Weights of a small transformer language model: 24 heads of 32.
MLP neurons of a small language model. Each row is named by its layer, matrix (up: input weights) and neuron, and shows model dimensions 640-767. Each number is 500 + 50 x the weight over its row's rms, rounded and kept within 0 to 999. Numbers have three digits each.
A block is one neuron, or neurons of one layer that tend to fire together. After each block is what it responds to, as a language model described it from the Wikipedia text at the highest values.

L4.up102:458524408517556544477508575452570459559428542474555456543545537496510436527607629480514477513577535505493552472442521465548566520444526464515471539553527501496547514542528516384504499500398499448426488438480472496481439452451547500455532484552539452474469513504485523410478516487379593544467432515434594538482459537440472482584577513458543431474426549486487515419415589471450447424530
L4.up496:552456508532466528585443452479531573520539579516520471521553533422558440509443551455547510451561502492503459399543479492470519574508477448346564549517456467628455464505496399478414545585492496444553490470480562632508531593563540386501530520592498464457560459454467482393528525405525510496447516464536613563451539535428450487452528550606560441429531511529481511490398508576670456501469
L4.up1035:482384427481512495570501466496565479430568460538474477522490489386544481551498485554461511540553440478405497532476487532538492526466519482539485513435480527591526449418389445491545467478580443457536432521508448517507489539435510556504497511564442455422480490526511505417539545566516460520558535554504530510495484501507549448433497368520519550469544541492505534514525486525621528527429
L4.up1436:554530499513507554575550584500532379451555593532585441475459493428556401607499499558589469563562529487422538534527505542445548518456548435537446486493470532516461633545463515419514562486504510565504492487523446512485475515485519571488475521514497414573567435483528544499545596528476489565474579442552531553458480558496462523503592463537521413402456498490419489467532569494592534456434
L4.up1956:470557506454483482554451481446545467431525539484540523524530486529474469538448561543514368567542483489461514495480556557439526583508480480490440422552470535553482464508564473488590521525502547521486449485509538550573485554579510468570489450424486425472599507509496461497490483473531464510476514502544510581485373512454501600527467414448480498408541448508513495412509470518535567485466
L4.up2454:449502410421521575496514538501467447564522441537536432496484486457672556461529553533517457544477526396528396475494525515448473521493494507550547543549429481512554414603540531513490465519443488445511483411465431516535451487356530625481520428527488515471562557457545445473438475554540546525504482430515491617485557642424527548504536516501503468437533467498497483409471468470588497480537
L4.up2599:514485431446518473540506530457492493447478493486462499445432562534452456513447536602489530413567494444429503468589595514486508517346481503448446481520474511535535551503543454470473508518538488462443539578482509536500531532472549554417456465547516399538616452432514440371486618473573501656437525576527603639465532619500484540524480525363483420498534513505442578508487508478583491444563
L4.up2660:481454421352504518493495467530465489489477517535509534495497496504459449484434536546518536490538495407453519453528459573677588529447452440452406437488464440535552484548455488524416480396473508500516444394520508563478401491512531580517497442448548482526466516461521445477480609600508458602466491517463597530428526521518511511511502474545377504526505430515503496566422504492621480524507
Description: Fires on adjectives and participles between an article or adverb and their noun (newly established, a large, an ongoing), and on blank spaces before numbers in table cells.

L5.up1663:443470435548509446416523466524549471498506556527505567595538511451491563504588447449470477534529496542444561412452536527562553564489561476542559487485518463573473451583511516494462506474388530564505562426537498655468488434477604512490468495488514435437488520522553489447489527510500515483478535409537426578543442530501454472472542497481534442478559467596507398437513501495498610548552
Description: Verbs, prepositions and punctuation right before a person's name or object phrase, as in written by, nominates the Premier, bestowed upon him.

L7.up407:501455559625419498457520532509578505585475471436465540516451499463454471499472456485436468436485511412513501482498514480479534585429448531502516494482520493400437439456620505499486543474549497494409502441495588499500490542416500531386424541502532495428574486526519530488508449558499628536370515528515499571444499574487588575512531512534473539536582507573509531496455409448587503504493
L7.up707:518457533489439508420596547432501450559511448472529545520400559463510445514463531553469558473503505444543502444440380538569531561492473519460552562487450481544499500429456484491522456423428454487554435499602540553542538459498418505513574593475384577555542531422444438545524491463545466528510492589501427568534444594481475498573528469541524469522597525478415490502453512487524471461431
L7.up1122:528478438483469359521473470398648390623460470462542551567458505455493398528418536450454450464468470411465454456543542476616497523500451421494481471505422506465554528418528444452474455513398490453479434471494570416529569613496490429499471417481434505507552469474499524455515462505498554393449536453493576558519586568441512485526470418553579491578505554539447592422402499476479491477557
L7.up2410:529452451534452473482501597552639428493409483602544503606563531497536525575409506498462453513538505544530516529521452491521536451565541491461515475406568505444448598439567505568575474456493492532454498449477491509509520508486439497504498491494454560496538531557509503530508450495539527517510452643543468508410544443429496506557483455480557532549634487498484461392427421563507531465454
L7.up2503:497503496456546482456474449602486573449551515482438475488475612415504429486495441473516501495488407487538520511487508551467505534452495550518504526417519513495463469506490503597535452509444537512476509468541516517441452514451512502469472536531531498490478521461535490562653568488499510450457446529375509463551543463555517508559520467532510505515493477519477482498454526483458557475472
L7.up2513:539482562426448507461505475547563548452453464511569450580449569466484487471354485528562561581479417548501586505482519547496571586468427456600496571519524501465528484544560439516500465450539475507453524457459537563526546499494545535466483535446454510457491439540517515464427522431507563516516417557444548559418523531407525563512524494488473518545534595485429485367465486491477514511438
L7.up2514:461451480534471484501537475439507508465524508508562509473556514506504462407499550582500493521483562460460596441570510493527478517464449531535544540502528478514488499464531517458528518463429506428472535414548485505507450573435513421466590454402527527433524481477576485431464490495384574466523517513545502570398502495447463549500557504468595483579533456390500442489485504571411397524506
L7.up2626:491485564458484481508466457569512492481451519531477601526483450493533508531534574495515502493484415475432520517520555581608460490552520492519495474470563550559540475500553430595544574481575525521452402474514454474449470479507458509459426456523506447497445455547650454559479569512523446523455499507532514521550438488466466443508490408404582496498533552560434583511432572577485546487523
Description: Word pieces inside unfamiliar foreign names and song titles, mostly Indian film songs in tables, e.g. Kadal, Varthaigal, Naanalle, Kundalkar.

L4.up20:439550501487467546490447499447510566600443400513459455556486513445540505545470459480548617562512406486549550515547520526505558553487500426507491519565483390538514409536494479468446425520530503449506536496455517525549439534377507505546487484424530496499588552435488427482524520479492499426576455538430510499510554516530417495543435496471573355466567529486511526425446523498444500493562
L4.up968:411368555523568426549519437445473463558540490549498579459548507344518504499457540434497507548549454495412477570490476500537517536470584498597541518558557510469514452450500592546450475427580495450426441512566526520466551475415474509538493474566544429406467533449557488450541479545571498373573527547557537434489490613465519568512433597481480407548494472517618529504538403469557455523495
L4.up1605:454515405437499444490539565526593515535485489576470458526560509456468443501481471495520448579473451471570508430430462567515508584467547434488553546528544490551457475491472567540547479526486442476494487474483506517486418484488531514470480551481495457508533612509525458502554538623506455522602461566498648524469527511555521512456514435388436421470482562501508409492446459484565533489504
L4.up1642:447502473391477450525519478535433529620538576516503522493527570460439591503517513571505406436524434484446510519499474477563500580542564466578505486473444540428475495484527485462428571439408514515544490485520533487519476552396569508534603506476613480535530534494551439489543517535530438372518433574520492604590447539481457474502515481563562475440501517442507413475478433487489493511446
L4.up1864:506541445536510487534551607603510464519507462522526526457491487496459536576458515517494472556481508436533500486484513503475542528480501493462589502491461521507441539556362463524438517497485508468522449565512519624539479564441475543490436476440530489503467433516659516512578480492553487472525500488455516347537475490377497509615494553401489555472526413467463437455553466559445470510577
L4.up1925:421426448472470471428416470488456512588534518472487497545470582422458476542484549545535518573521483486493412486582454440477454518471594465525540589533473461454390545492449528433503536479581462512441511473501567547506505498502460553522599504507583486451551561493641534486512531467646524469415556535459473578496532559428463551495456467496512521514559444499543555505482527486560433449558
L4.up1993:368494503564509401541553541480514487587593468502499532590567499498485416542463577485460476641493484546465537489477547555446547550468566577454589552436497573539485446503396499500484489498515528585457462503547538519479520465516471418589477500501491489428599583501524470522554466440501524466543501495456588469458554574403449532464544544511473555521440458440557430483437468578568484491539
L4.up2609:400483441518545424473536494488559523475570510569503561528490400457495549475481498538487435562566445499450491494495562470532492468406511521575492487558531572443463437497475434559495587499514530550470535445492648588476460522483489507453565529483542549421486459458572559421532501576523533589459524442485567475449441514434431536450461529505616507513532416536515462468411432504454547488581
Description: Prepositions such as by, with, to, from that link an action or relationship to the other party, e.g. used by, relationship with, sold to.

L4.up1062:537457596517414467527558443599539480441432470481518485503530571502522419478513558417446463501472438448487479398546437601482493500513457552495558499529565374544504520526545365498493485497389568478527460396485449521511496555457521507532457489489549507484575463468465525492422518519499540450544503520581499526480445492452474507453525534448426493565514463476466523450445484468498486454591
L4.up1137:529521485577476434529462470572542497524510465543508443529415549516620509433434486503531574536518406589466527427538506549420453524457492449438541437441498504496534465457537522448546558499481480466480425449462519531487449569500505422442433456489405488524553546405549544467598499431366470552464490500494557475439499441511472561506469512460419452531493415534506429584475548459527457504551
L4.up1628:471497417433430522405499539529510588481571510532599422434470526566508573535488429521517477510511458516474553443579572536502550460449453458481529448428519465502442521478514557492464462468507469448461581532439527489493490584527458504532471523572610506511564560356569448471541519436552488467449480523374537577472467542423462541454542498481568528508484511516441484483519458538461452427577
L4.up2143:567525497448468582563469407469562513486488402490520442458497528582486489457531469513523432534516453543537503601488515608491526641495622512533525490411528510481485528476446537492462548434422505507498481401467479524585430515541452468459453516564439553517528610500568455447568537496577553519458490597492491607507433481485482506604503484517486493489555505531520537480452553508435514516502
L4.up2177:467554454458504373577527451557445565564457404481455483550454634451492539487485507397494529543545443511427574488423498553565524549487502512568487504506501480420435556487367493477471567477505522476514464514503482478514463496390485538556542521467445484484520559406484508486595492494449527517417596550539474558526484399446543506501457495549596499540463504422504538431564493520539508512424
L4.up2423:531428474398493518479630483472427596555517430617462451472404547481584509570467408567530516471374448452505593498435540549514396573428523455511504539422492426549563575522556474508415510477380548573540521557521491506465351466441399478440578455532545513432531517462503546518527436551395479447445528555525547470500515519467464542527624489514581438484525559474516429477445436525546549534444
L4.up2898:406550512495517477400501501539534522519402483501553487516446547452416475478528498483540527534510535560486467497501484571536485553419439439441569492529536442460508512419462503498497531527415527549486509473469492511464464684446459577471543454441324444462455573516504546477510411624517545500548504530542423512488496558422594535439490541443561453476611487480524468484515519465466547514482
L4.up2989:502486494512481495536627507602550472533450441505426510523531570454558493490530492388536525430518494522520556498627482439544447540434560539579468433518466478500511494443527453464478553511404504537471510478533545558496490551440479535526514540566472435473573497483471515429608439452437679477497545393454444506456564431507436515495513527462503477509475497485465422450405545446418522477492
Description: Fires at the empty slot right after a DMS coordinate like 33°58′30″N 94°10′33″W, or after the following slash before the decimal form; weakly on scattered mid-word pieces (ci, lex) and filler words (more, place).

L7.up25:510518459396521431460558491513517465527613609472458519479466498499588510514549492560482561567475496541498466532484487475546533493537509506502448539479517375544505472479505493555533565463539507445454447456506529541599498457496511511477539454515550570516637507473591479388481457495541496567488366470465559591488460503461482472444489515433527532524469503472540489502543456509480528544522
L7.up168:519414495531427512397538513472625418539584537545508588595502374449515485468543523564519454509474376494481457573488498474588534487421489559507438543520556492513501421445494430494520484509599471478525519437515529525559492447483516498473461400530544556443511533477500539400461476553502511505499420547441516470477428551463504461409497427379603506561598527525517485507478437551497488564553
L7.up523:561505495539490430519470506486587502481567479481424457581499458461528494566515485522402466492456517539491483505587535529483545446481495527537465480529535475533524504526438475453540481526378505432441502506520511558541456538534443477527415457472501536432496492528590477400365504543493567571532458494523490447511591468525513564435475505440466490484515472529506496420511507398493463520541
L7.up575:487558404540534434552579479465500523613492416435583582566402531484504455457598576430441511594520511519491525471475531531533502525491452571492439528457518535415511477461521516484459427548505407518556485488544511488608452407458512477480530494474412501467499452513534522399580418472513538506508548584507509427463484454434434493618466411457542529510503465534522476475400542487446566449518
L7.up1660:450476405473529413490553477509508487571455484594455531487561538433512575466509547517546416525514409572479553626556571523603504535488577452487491524459562466465507437606511438578479535446484536439438521358447541562536453556477415529503498497513604473495469516452531591427514471480543531549393478548551568483490424467502417570522470468440491523511433441525538530556438421502492528516576
L7.up2253:445538532418481516389506508480571566507551500516441523493479451389520412545507492571540521504520498627453539515426595432560555460548492444438523448543582472439563482530491521581573629485542544480486477430488583426528507480512462509446508490501477594522521537597491537496499486586515566607495515508428580544510456491435491504531468468428557503532593464523603534477495532545590487447564
L7.up2286:485495560425445480488508482497566494578432510529554510401443467467539450511598556565438476547478445544491502548497467490580558484517484518449451441530590437494592505431512557537457481435485478441498477457555557439519455489536525467580507513524535507490539505494537554458485473506459515551500409480510456452495469538426509528500438466371569603564512494505414462503493482458567459544474
L7.up2708:531482534472507425490477521466591433474559586590437526501516423487527479492535523548575582519507461533585590473473493505601575543514468557466505582444460414507510533428486444529525541462446515480489454490585532554545454506507511501469561460496558645521532628511557362461453470507470544603489494508546493562519539548447499462442520459401501523536449504462509411505501449604507524542540
Description: Tokens right before a person's name is expected, such as role titles, prepositions and table pipes, e.g. head coach, son of, cellist, founded by, "|".

L4.up298:483443478420529390557525532607446552570476454570560429564448434467480448448520538490463608498569515507500477492486417483450405550569491528550450509527509481574521535493467534467461502517541544522538519456441495499467451493513484558571502432487556494491546660417577505485557400464448535543501510569519465513483434623410406506514472488415600477515495545544464487494568397536521474422401
L4.up2046:543461480562511477466552491414451501516463435584509557531489506406507506523482472520504497543450500538427534526549481516605488562438556467461539492534504566549499526549443542413451461469453409477570536435454414498521518553510527572529493488492569501485620555554478409500445543549528559457564517516506486532427519503548561464509543614458614533533536511412525508451515512433557485475510
L4.up2373:610506448492427490576565448533555432629566600509549466471445606496547537460475484519494457531498515553395581436603493561433501463458487545494500542577497439526559553513523486601469458562501434466474545419640518471569537566474495495489356523467389487500502507511500503509463449466616474392651519599411472536458445582580526445553454564533419482530543488506612442539512530511491541485460
L4.up2501:474526443563512427524576485534520485517457509507459544526489525514489488568549527527439504565619497453487559499478440511465491508503461541431508541563565432499588533531519492414494435438488463455510550510316516515510502550431561558505566524569478440516581506513524456438516541503554578489492468592493492527441474513511465491555515405534509484485492359492488557510456526442507529433589
L4.up2750:592518569425525434435532497516527518569580509545535507514389516461545399496472476530487486517458535526455571550630557465482525526502557419470538533570539464533518514434464522513489499496394501434525384572523423573492535633517552571370538428560487488472498539449584422379545496531513482475430470461532489546472577601519437492440470522534523555513534500583454527495437510545526469509521
L4.up2757:523497498390525606502605459567507471466422534541570539494454500488574512531553525486554453513558519473476612471574529504534470467520495429474572510479487519477519542491534383588534435553418472488415519465602441458514461516543414547483418432523496542520536471458481446431530572505522531585563466440480433525490456597573468556547530575462408592488438460517427477495520480417469577443422
L4.up2791:552509512455501373495563463570489513490515522451467498482521526444629482507446408555471502445609425524502562438536435536474487454492493493538468463536588585540509488459508418523536538521540484482497478554497496477574510490518550572406561463512440465472561534478479585480524443472453502449480484485519450528482547447539491501563561490428514504544572538559418428482528434500512387474527
L4.up2909:420511613406457463486495559428550426456459510475513490519460533431485412445460400534440404552525509516498616545532505575532485570469444409486555576516538518452549601536450497423452465561448500538466507528550501533487506632456501426575468476529500516483518552495442540435554550565558458491483448512448506576476479500580532520385517476456530534463562485511564424550540416485531541523480
Description: The leading 1 or 2 of a four-digit year split off as its own token, mostly after an en dash in ranges (1904–1907, 1973–1974), also after in; weaker on hyphenated pieces like COVID-19, U-20.

L5.up3053:486450428467475345456506486455591414501416456472510490467460521433465445394451516512436430478485478579461473491490479504523468511424467479449528441556502520576499442460535415414467541486499512514525517560510448502539389541572548606519589570426509450473575475442433500496580522441555604435424465508486527522525443567527441482553518484477575543488552476573495429517436552431582440444520
Description: Mainly the first token of the decimal-degree figure after the slash in Wikipedia coordinate strings, e.g. 26.95, 50.53; also pipes and numbers in stats and election tables.

L7.up126:464560518504516478551492481409440543500469464454503537410540461406607493496461595459565437511576523382468442476527427601455505474489529588508483568519527496435598537451506443642454440492424532495512531542502575536511424498462499460482411580502450444552596490492568550503489554391498520493513493517501432529429535522553433472439475549451527477440497427501437470471584538502501435573578
L7.up351:456419496478440402473452516477565503454462472499535552458557511519430564543541557464628408481565523450545468475498544553480642589512460473489580618473493455493462474418522503512535470512468445444468467512531567593475443504565535444431475514511519492492473506574544389498439589529529531520452398465541565602504580527540571480557532486476490376512559513466444429528429463480489523553522
L7.up721:414544610537561527408511533505497507463422530495544616552398374480450531479568509464439560468580505432541536425441490519504577514584483478427517500476490407509508513427495551557588563499451510473422494597474482490514449449488558464423447601516501448590477434531501477366522570548574601494482579466488433502524512493553533567521520510532536458448467458473507519506465501555514514510481
L7.up748:611433516565430552470505484539443421521501527491473547476398440523481467458494590581517516531466558449492489404520499582529503464458571438416505505483581517514523511380531461474475496524500537409511472509519461488593459538477563556513492448489440438570493530451577452606566500406481401457433406504550578491349479602452488457524492450393595502480553507447425542554547520447389493527484
L7.up1250:425516484524480481559492476462489506513411488515478506521393521491487478523475489463611462517522491439615529444513542515505584514529441529478559590499506522502565592514492504574630492565435395468417507567475572504514508505481556465556499547474455468536530456518604438567397454526520505580522526469507531481434434620642501424469486498559501408527372444537413424555445605603577534512523
L7.up1851:507572530453541488455479405454473521536537558525513536505481480409525453571493495459534489417525475442535501488489487494474636541475476469439523573536512487519503610441578473488489545476528392442481497546407576470546453528494464456494547431601454394528480514539602507500486446479538457531489490552537553516451452535568433501491566445453465527461462473521472446534563553521508501538490
L7.up2071:435538493404523539571484501492499542483554515562480433513492562506510466510476515471510518546604505449460487443458583561512572512428567507511468525520494547475549524486465513385584534476444420504496461397505491484467565452540397534478480576516506480601506439591554447444496498518513469535444519519498537534474481490463466674536502375403469423494539517520484512435542431487528473486493
L7.up3056:516562472543484491425559527484506470483433513491577459494486539521504478498486548527551527443545502423525502458552506527482526559475538463507591487402492501519437505505469520564420521552413487476543520465441501451509366603435585565422440465676531444484569568503495452539392579450576634460576597504446461502455523454561522451490585542456505471491481504501448471509534569427501520514496
Description: Space or digit tokens opening a number cell in later columns of pipe- or semicolon-separated stat tables (sports stats, standings), plus hyphens in number ranges.

L5.up584:443399509534384434450508432531579499578515510566575511520473417493460482446424512495544466521476491483505449544562540520509516467472549592471481500508484482473460563550430504525427513442412452397402555432625462555531463491495512469492507490419469565471473471442556450418573568547519502488584432582496468535552439533436419452554531441449578371516536474513517467443410447451524491449539
Description: Final word-pieces of people's surnames in lists, tables and credits, often just before a pipe or comma, such as Nikols-ky, Gup-py, Card-ozo.

L4.up402:454503541566508473470525497540592417451487484482486463431429522527536475546544527494621529599449462524494518348562529547488514516474447432452529482588388545540489415442550383437484538516480567559528527469442488517414561566533448552541512515549542470532547557490523445562577455512444472480499542545505478543456472475545535559518527547482585429540515529421446499511489500504538508495510
L4.up558:515412526533448472539521528533577557572534527574567535448509552405533453394500542497470570504579548483434451532521528553531540446487511462472466500580470488528466521540470466505468536412436567578436517539478492524468483508537594549566474432515491534466466482461532576518495498523543525508584528515607492439561519498466435574567433494470518510498560458487449528438388379609504535479549
L4.up1065:518522505573504540458477454541696515483446489519504490503562472405497494562426433513511513601512445471437522497569519475555426522478456457459469515558551476486538455500400474488424527545472560545527462441471545542517528579455560544482463554437490518433588556395538486493469519496535508457457494601401475471490451581482422468510542418451605536518507486523431480480457407522504553582620
L4.up1351:523563453475437519530450427558569428513505514521502523566492562537527492509397467467526492593462503443411584474512438470514627441499406445561452499501475518467456487549509473428440500455524464526498625504411468591528480575506490409512472594494451451462540481476534541461498411590493494478533542583534474500508393429477513560492445486453555440453532475506450454515505400538560501484467
L4.up2004:432394430483431559513496513484570528522440570494565359505415519566437457490505428533551590609450514477574552408536491491456387477520457435558478527478507462437519454553351579564513466465463545448424485487554584522538488503533494530592447558562440494521505514456509445486479502538457519431528416571527524536476519495459530496539497503439456419488598511534517492509421536551485459524437
L4.up2240:473385473496519449543543518517506535513511496494611546554523475566506477470473620588569513372515485448476486480482504489559549430490537401440489514516575426529493509376468535583462419527380554375512507397427569526453484513548335452525510473570552486500462480519520510579525504435494562490530457541450475592498528558434466439530427588431498595502467462525505488413400545513506496520524
L4.up2644:430602567567489427486470417601553471524451539601523514566560475462494461528457502576478595588460572590426455432507443489489472506524515457376472476504550480504587474501503480458464427475437521504530549417496559578491504598537514534532524523591408560452562551460548577485571497466590500498471505539525469533483478513444470532501536512503513489450539479639561429408546476531521584496556
L4.up3050:479485394507470544527517496484623440544450561538521535496475497475459504523454496566579589508469396480528534463529481433550564531488514444546535477497525466493487527463391444523420423483548531566535595487541476494446528543506447518499558535503438508436471551412516438531525482430509481551541457553502518494554588493373526473489521534477526474477450513542434528439524369503520452453549
Description: Final or middle subword pieces of rare proper names split into fragments, often in cast lists and tables, e.g., Ates, Satoshi, Ostende, Bougainville.

L5.up2391:501459510523549523487550527494507442506441408504537572446565462493536580480482487535564401407556511376393431561499483571508468529482558554536467544525465543543495557545476535462506452500564429575484475504414570504422398505377485484523400586535482487519481487510448477527491553588467473591414489446579561457497450617559486538461608513456581518504515431521441498451407449531691526512532
Description: Word pieces that complete an adjective or compound modifier before a noun, like Middle-earth, short-legged, motorized, marketable; also table pipes and numbers.

L7.up513:555432511433533443490446457433578489474497461556448460560458477469478517540498470494510523431563483464550540360517495508490544520505489531483443512500458402418532568526467602531550557535491475521515543500474423426549509505510498449561453457439440412443543578574532445449509544455470564377500551496511457466523459561472555480499368460600497464488468561469459474476436517492517426483529
L7.up568:485479499457521539459532452501531596512378531573430420515472484532544409545520536480561464625414463418532624462563504415545556536449515428500481503510519511469524496529510504485445530464541502400480463504488508512515516548518477525417443531511512476511547517441572501481435596511560474463522557457500438506435553632468506594488420423462473528514553519509533481575449510533535536542560
L7.up728:444534546549454469457504430463548486535480500600493586438435467477422528463525536510455573532453424514494437477501479443473415434548516410539464549515506368539519468559478492467474562551527487461459567548444483431530499520469530579550496614557465451403476516439442458513470448501584527500502543561463534490464504385561562410489432487508511543520580457569532513559471535507467468491556
L7.up999:472569580487507504501499484525441461471409511456496585526379499508501505457618562500539497537581471442478589452562472494465537448399530468584437460494528384462511543555540496543582468514478445472566486497581476510516429416374519464557528524478527490430506463526513482527543501481471538503480538504616502494504545422487463507536473568506470520510461475568503484490496511542504444448564
L7.up1032:502502521587437479452503500475588459446506533486496575484321555439548418485535479539432554552472500440561497420502436533444576391505465501526570397533588421555456600544486474553501554457499516469461457475464458453477462426445518563567504494485462552398467567443518519452498455469527567349518583486572475519554538535547534557557494507510518529517597497519536397488553504526482527468481
L7.up1211:492469538544471523490505551524508538538502568574456499478561470520630502600530496487511515511503454453431525486492513474461526582458510513461566477453621486531502601543433428459510504480482507571455557457542552534548566500515482558576482459457440464523517575532502379435481327530444565423471494487574473399472543514528481464504519536519397449437580506460495530462457385475561600589426
L7.up2607:458424429446505501490548557520550585558487495598459543530438547461519421553505460575595523514454529461582552490449470530567504484458535504563456508434492416555449463490385579527568540563446525405459474466474492558521540502421536526479521518578531567471510454508517492451448461540463497418500566565585463475469476556577492494476470533417522462482530530488571560526416510549510530558470
L7.up2701:446502533544486534522542530613542529529570531546454456519428499459521399510468522497581517453519395372456521508474457523459404496551464505506474529534560495513481522523395462566596573533518517433481467457435476497566459490471415637577504542598473418473461551483527510512464474590485552544504538460527491555493520519498545515529454544474447469553541471495538462509556489529505469511527
Description: The space token right before a four-digit year, typically after in, a month name or a full date, e.g. in 1997, April 2007, August 22, 2014.

L5.up246:535452418505495425417551555574461531558428462509521486509512484549555465573479480507546548536468481459495578464443490485545486496427531444486497444550612459618566516451436546476513411456508502543467541513421439486481522455481603507591560405528520550460615565433538408439450503456467598483466535526496531510547456581596413409548548509457491544541502522465476517439529477408482561489543
Description: First digit "1" of four-digit years (1938, c. 1500, in 1991), plus hyphens within compounds like daughter-in-law, follow-up, Middle-earth.